{
  "n_layer": 21,
  "d_model": 224,
  "n_head": 4,
  "n_kv_head": 1,
  "head_dim": 64,
  "d_mlp": 448,
  "vocab_size": 512,
  "activation": "swiglu",
  "norm": "rmsnorm",
  "norm_place": "pre",
  "norm_eps": 1e-05,
  "positions": "rope",
  "rope_base": 10000.0,
  "rope_fraction": 1.0,
  "qk_norm": true,
  "attn_scale": 0.125,
  "bias": "none",
  "tie_embeddings": false,
  "parallel_block": false,
  "init": "orth",
  "init_std_qkv": 0.0252,
  "init_std_o": 0.0,
  "init_std_up": 0.0252,
  "init_std_down": 0.0,
  "optimizer": "muon_variant",
  "lr": 0.00628,
  "lr_mult_o": 1.32,
  "beta1": 0.9,
  "lr_head": 0.0075,
  "warmup_steps": 36,
  "schedule": "wsd",
  "decay_fraction": 0.876,
  "decay_shape": "linear",
  "final_lr_fraction": 0.0,
  "batch_tokens": 16384,
  "seq_len": 256,
  "doc_mask": false,
  "train_tokens": 265300000,
  "steps": 16193,
  "dataset": "wikipedia_en"
}
MLP neurons of a small language model. Each row is named by its layer, matrix (gate and up: input weights) and neuron, and shows model dimensions 64-159. Each number is 200 + 30 x the weight over its row's rms, rounded and kept within 0 to 999. A neuron's up and down rows have the sign that makes its largest values positive.
After each neuron's rows, "fires after" lists the tokens most often just before its 100 highest values on Wikipedia text that the model never trained on.

L2.gate134,192,222,224,200,214,222,242,172,215,214,218,172,224,216,207,173,161,224,209,191,198,156,190,192,229,201,201,270,137,201,279,227,116,182,191,186,195,226,197,210,150,187,208,241,194,184,272,160,160,195,231,197,185,215,209,211,211,188,220,221,225,190,167,176,208,184,213,229,189,124,186,225,153,231,189,162,227,225,226,114,161,228,223,222,217,168,197,182,206,194,221,203,205,172,174,189
L2.up134,172,237,221,184,186,179,224,183,251,182,178,185,235,241,212,214,179,150,181,222,180,183,183,244,139,213,255,144,214,131,177,196,206,214,126,252,231,189,143,199,141,170,123,198,238,249,237,229,228,171,223,228,211,166,177,226,213,249,193,196,206,161,204,171,209,210,172,179,181,233,183,198,164,191,222,200,215,254,193,184,225,180,167,213,150,181,251,222,162,194,171,192,212,215,178,202
fires after: " ", "\n\n", "s", "es", "=="

L16.gate360,169,172,199,190,181,193,207,167,205,224,213,187,187,231,169,184,179,170,221,189,268,147,169,237,234,210,177,235,186,180,250,207,169,172,164,273,240,241,140,208,177,223,216,226,177,211,197,204,154,161,222,232,177,139,188,253,236,150,168,181,150,250,215,201,187,186,199,189,228,203,220,213,153,212,156,238,215,201,206,174,177,223,162,143,164,211,163,250,193,175,249,186,194,201,167,190
L16.up360,169,182,230,219,196,207,173,245,204,187,231,209,268,202,190,218,166,163,193,167,220,253,195,157,198,218,232,172,185,162,209,163,200,186,182,163,198,199,209,159,131,196,198,145,162,180,180,151,216,162,259,214,235,182,180,191,200,198,215,206,166,184,258,161,160,254,179,168,247,202,161,209,201,187,253,188,216,138,175,209,162,165,148,231,118,191,179,160,233,196,155,174,158,204,206,166
fires after: " Un", "n", "es", "s", "in", "d"

L8.gate218,174,162,147,187,247,228,221,243,153,234,182,186,163,181,215,237,189,206,186,217,238,246,177,224,256,145,198,170,178,199,191,155,157,191,132,254,211,172,182,170,199,230,218,195,192,253,180,198,180,214,222,225,182,212,211,175,206,213,241,261,213,208,141,200,179,195,223,164,167,183,242,178,140,206,171,186,126,191,220,186,183,195,205,217,178,219,176,223,257,258,205,195,168,215,185,243
L8.up218,165,219,188,230,164,221,145,135,212,202,211,264,196,210,220,214,231,201,156,131,238,260,203,173,213,210,255,200,165,244,164,233,169,203,186,202,187,242,226,218,146,146,222,184,185,174,170,181,181,211,200,195,178,148,172,202,206,208,191,239,170,219,214,250,176,178,208,203,166,158,217,231,242,186,223,182,159,156,156,175,203,161,197,212,204,181,189,158,225,188,172,217,185,213,190,175
fires after: " c", "i", "in", "ou", "ri", "ol"

L7.gate332,208,170,246,203,202,182,234,191,221,193,221,229,174,166,203,230,265,197,188,142,234,169,251,249,220,194,173,137,176,246,176,193,178,173,190,211,183,179,232,261,223,204,209,216,219,191,196,154,153,224,199,214,232,203,165,200,198,223,228,206,195,266,207,216,232,159,197,215,246,217,179,205,230,149,159,177,229,118,223,242,188,211,237,190,209,163,173,190,216,188,152,172,194,180,204,189
L7.up332,212,195,226,167,248,172,225,236,177,176,176,180,111,144,245,203,196,174,198,215,210,220,167,234,179,193,175,117,251,253,194,177,253,233,189,211,173,233,175,263,211,205,189,231,199,230,149,167,170,221,170,207,161,163,198,155,241,218,200,200,201,206,210,129,216,164,173,184,220,228,158,204,183,147,169,235,146,215,256,214,225,186,265,216,195,187,196,175,223,171,203,203,162,188,197,195
fires after: "a", " Y", " com", "o", "y", "ain"

L14.gate375,190,243,196,175,182,241,191,190,174,215,204,212,202,224,222,241,206,226,185,225,212,188,211,215,217,206,196,233,155,196,200,208,182,175,229,189,193,227,215,164,202,151,202,194,239,227,187,216,241,220,205,194,214,181,214,135,230,211,202,214,227,230,217,124,236,207,224,228,180,243,174,179,196,207,142,141,143,161,147,208,129,148,145,156,238,208,153,199,158,214,221,142,193,172,223,194
L14.up375,212,197,185,207,225,153,251,214,204,212,223,215,232,203,188,199,195,196,192,222,230,212,200,154,236,221,265,122,203,197,147,268,171,205,236,211,156,176,171,204,178,187,142,165,196,137,210,224,209,188,185,171,189,183,183,193,167,183,170,232,176,165,197,186,192,219,228,206,206,193,197,217,162,187,201,198,190,190,157,225,185,221,202,232,197,165,158,188,181,157,177,147,188,208,201,234
fires after: "ou", "or", "he", " E", " W", " w"

L15.gate139,182,158,201,187,153,178,189,162,172,156,166,205,212,149,230,178,209,180,195,204,247,254,189,184,207,250,230,210,282,212,137,281,218,186,174,209,141,220,178,206,253,208,250,211,261,167,191,182,244,228,202,179,251,266,171,248,140,229,142,182,180,230,243,191,186,226,216,172,175,199,193,229,151,196,204,218,201,257,140,170,254,196,216,220,248,145,174,155,199,227,209,181,192,197,185,199
L15.up139,174,283,223,223,207,195,245,209,244,191,189,218,242,216,180,221,209,195,199,223,238,165,220,191,193,240,216,186,202,185,233,211,188,232,192,173,164,243,227,260,240,181,229,206,218,163,180,214,233,161,256,198,186,258,181,160,185,168,210,261,185,193,212,182,249,192,186,199,225,168,206,259,168,199,172,264,176,225,152,248,174,192,219,231,226,142,231,208,203,265,185,152,280,207,156,179
fires after: " p", " P", "p", " B"

L4.gate46,212,201,171,205,241,205,202,228,207,177,215,180,278,214,194,179,170,175,205,236,171,205,167,239,224,195,253,221,161,193,210,201,218,195,154,205,235,243,198,183,176,254,196,215,238,210,198,196,162,166,239,207,137,221,196,214,227,228,166,192,203,200,197,243,157,203,179,209,176,220,190,226,151,236,185,166,207,246,240,166,165,186,189,146,144,194,194,214,172,244,178,160,176,231,193,262
L4.up46,208,226,151,209,161,184,223,188,190,231,223,229,227,230,184,228,180,175,221,249,182,156,157,215,189,203,168,218,139,182,151,203,170,178,173,245,208,190,171,203,215,157,204,190,247,192,246,153,214,175,218,271,191,191,226,194,209,211,292,196,195,173,218,181,204,214,179,236,173,220,204,255,199,177,217,187,203,214,250,202,181,186,263,229,199,177,178,203,238,264,203,177,211,197,187,215
fires after: " ", ".\n\n", "s", "es", "=="

L3.gate262,223,208,185,200,222,186,223,191,189,202,235,197,288,162,209,194,221,208,257,214,157,169,223,191,186,198,169,162,203,267,236,194,181,226,213,174,166,207,131,184,157,196,219,257,201,157,200,131,142,210,193,244,216,170,190,230,257,143,176,202,223,225,242,264,216,170,224,204,203,247,198,219,191,212,242,179,240,221,175,228,184,144,188,204,174,127,191,228,219,223,234,191,170,185,226,201
L3.up262,174,214,182,240,168,189,233,151,177,176,205,159,194,197,189,197,220,189,223,203,172,155,230,210,256,243,169,181,195,238,219,188,158,232,176,175,150,164,153,196,183,225,244,243,243,230,184,108,199,242,256,252,194,195,175,185,214,164,174,199,205,158,247,217,178,175,195,171,259,232,171,227,192,210,215,215,217,248,192,282,140,226,205,221,143,216,179,129,256,203,254,184,196,182,207,198
fires after: " N", " n", "c", ":", " b", "are"

L12.gate202,183,238,224,224,235,234,250,230,201,195,175,248,201,200,206,218,181,152,211,174,171,176,221,184,214,230,239,130,258,186,230,256,266,223,214,161,176,212,225,211,227,229,232,202,217,154,187,220,199,195,264,204,218,230,194,198,172,172,191,166,206,193,209,174,226,194,166,188,189,239,226,255,129,209,224,192,204,167,199,267,185,158,171,210,175,207,191,204,221,146,204,220,203,196,211,112
L12.up202,248,235,198,161,240,222,189,193,127,230,240,211,215,223,228,170,199,159,195,229,235,178,197,181,199,196,219,186,231,197,219,207,181,229,170,221,171,222,124,227,220,171,201,212,227,243,254,189,210,215,227,231,184,184,219,221,222,134,198,178,192,251,213,187,219,242,177,185,227,182,188,223,167,185,280,254,192,219,190,236,148,162,225,241,155,261,191,158,248,185,195,108,179,201,218,185
fires after: " al", " n", " b", "at", "h"

L6.gate41,225,146,268,149,216,196,241,181,249,151,210,215,230,196,193,201,199,166,191,172,204,170,228,211,240,180,173,192,140,196,198,188,200,210,185,189,229,202,243,239,229,245,165,177,176,234,204,187,187,180,153,244,169,184,191,163,265,182,181,200,242,230,159,227,189,158,202,227,209,163,226,235,124,184,151,222,206,173,174,228,196,186,209,229,206,119,182,177,161,99,201,181,194,186,211,119
L6.up41,221,164,178,228,186,252,249,171,223,206,215,183,147,227,232,232,157,186,217,211,233,208,128,204,219,154,212,210,166,232,200,200,180,194,222,239,205,238,200,192,169,151,191,151,165,144,179,204,215,198,208,205,141,177,248,215,190,195,232,139,161,204,132,183,185,220,184,213,269,171,160,233,170,142,204,235,165,182,185,207,209,181,178,229,222,211,202,193,204,210,248,201,233,187,203,191
fires after: "i", " W", "o", "a", "w", "W"

L14.gate70,212,193,171,135,202,291,195,215,177,169,201,210,206,198,171,161,199,201,172,195,180,182,211,192,176,188,204,240,165,208,207,258,262,242,202,199,210,237,180,211,198,215,255,179,219,234,184,187,178,177,251,195,223,180,250,192,167,162,206,172,229,268,165,176,182,275,148,183,182,152,271,220,198,201,187,246,160,235,169,188,245,147,197,155,274,163,233,185,169,181,179,202,168,217,190,178
L14.up70,214,222,214,204,162,197,204,181,156,171,212,194,207,213,174,235,204,193,212,183,194,213,225,153,248,206,185,207,224,212,244,163,232,236,236,202,276,184,144,184,159,208,176,234,232,238,199,200,189,145,199,216,236,215,220,219,190,151,202,216,219,223,162,161,214,202,181,186,184,209,231,227,214,119,239,190,184,212,213,117,188,144,201,218,182,155,227,219,232,222,201,213,248,241,189,245
fires after: " R", " T", " to", " r"

L6.gate32,157,187,228,184,287,229,186,222,186,229,204,265,196,194,157,216,170,193,150,182,207,211,165,217,219,145,196,202,191,198,175,226,207,165,184,197,212,165,191,224,198,233,240,212,189,157,241,193,177,207,181,196,192,207,203,192,204,199,269,196,208,203,186,202,216,187,204,222,198,238,179,227,222,188,240,218,203,145,122,262,188,177,198,181,237,155,185,156,252,133,165,187,146,173,227,220
L6.up32,198,201,238,201,171,202,257,157,192,203,192,205,231,205,298,187,237,206,182,168,240,221,237,205,207,236,246,179,214,225,187,251,250,204,131,170,211,225,245,222,197,173,188,209,191,221,190,217,188,201,240,138,195,192,129,196,246,187,195,178,202,194,282,248,209,203,187,161,189,184,201,244,152,205,189,176,212,179,185,202,184,197,169,194,199,175,257,185,270,237,163,175,195,190,187,199
fires after: "i", "an", "am", "in", "is"

L4.gate159,183,221,163,229,192,98,176,206,243,190,198,200,183,224,180,212,174,232,188,210,183,257,203,142,141,254,177,220,150,255,199,236,200,167,167,228,240,185,215,246,209,224,223,121,194,197,168,176,175,227,200,164,203,171,203,179,134,205,158,160,189,221,244,199,197,231,215,232,250,219,156,244,155,217,214,183,239,174,244,149,190,211,179,185,152,182,184,193,178,226,168,216,191,211,249,195
L4.up159,197,285,177,190,223,231,214,225,212,227,185,203,238,195,170,191,233,184,228,204,261,207,205,195,195,190,255,160,179,213,242,168,177,145,205,158,214,232,182,202,189,136,164,218,238,197,212,187,173,227,235,178,205,195,201,225,225,207,216,171,206,205,224,180,202,239,212,234,201,223,195,204,206,193,176,201,158,231,238,206,203,241,223,219,199,183,182,215,276,202,190,206,207,201,178,231
fires after: "ch", "t", " L", " ch", " Ch", " l"

L14.gate137,209,200,227,220,210,190,203,186,154,164,189,192,222,120,201,176,218,185,163,192,241,224,233,199,154,198,187,266,157,242,188,212,142,240,198,210,157,181,168,223,204,201,166,213,206,226,206,252,201,151,186,175,226,220,211,235,186,161,167,172,234,232,206,150,232,182,199,247,201,230,171,177,165,199,170,173,207,218,166,199,165,188,202,246,223,155,241,225,204,236,225,156,140,246,192,142
L14.up137,168,176,237,201,210,215,215,199,192,208,185,214,248,172,175,225,130,185,228,233,235,233,183,179,224,240,163,157,217,212,191,205,175,225,231,205,179,168,245,206,167,187,233,233,217,194,190,226,233,199,238,123,203,247,164,208,158,186,157,173,147,243,234,159,253,194,191,234,207,229,180,195,165,207,194,256,208,177,214,204,216,114,238,235,237,185,184,250,182,267,238,170,223,250,147,203
fires after: "art", "p", "v", " T", " c", " P"

L10.gate307,216,216,186,214,275,217,175,233,198,206,172,201,197,234,223,254,228,241,185,192,172,172,193,169,210,208,225,163,186,220,207,197,163,159,166,228,173,205,228,190,190,205,244,204,187,169,252,224,252,167,150,211,194,165,181,212,205,158,197,232,239,203,190,182,235,244,203,189,175,221,152,205,211,153,211,171,227,214,127,117,166,103,223,210,217,200,216,209,243,206,203,183,160,192,182,193
L10.up307,167,225,194,184,223,164,188,224,229,189,232,223,208,209,191,192,153,208,214,201,184,161,203,203,188,237,213,235,217,197,156,169,199,173,251,194,188,194,157,242,191,154,201,188,167,201,236,201,183,222,214,192,198,179,201,148,189,140,141,199,199,241,153,145,207,229,215,205,186,248,163,195,174,184,236,175,230,243,169,163,184,187,209,259,177,256,202,209,149,133,209,230,185,241,218,254
fires after: "id", "e", "d", " h", "he", "ou"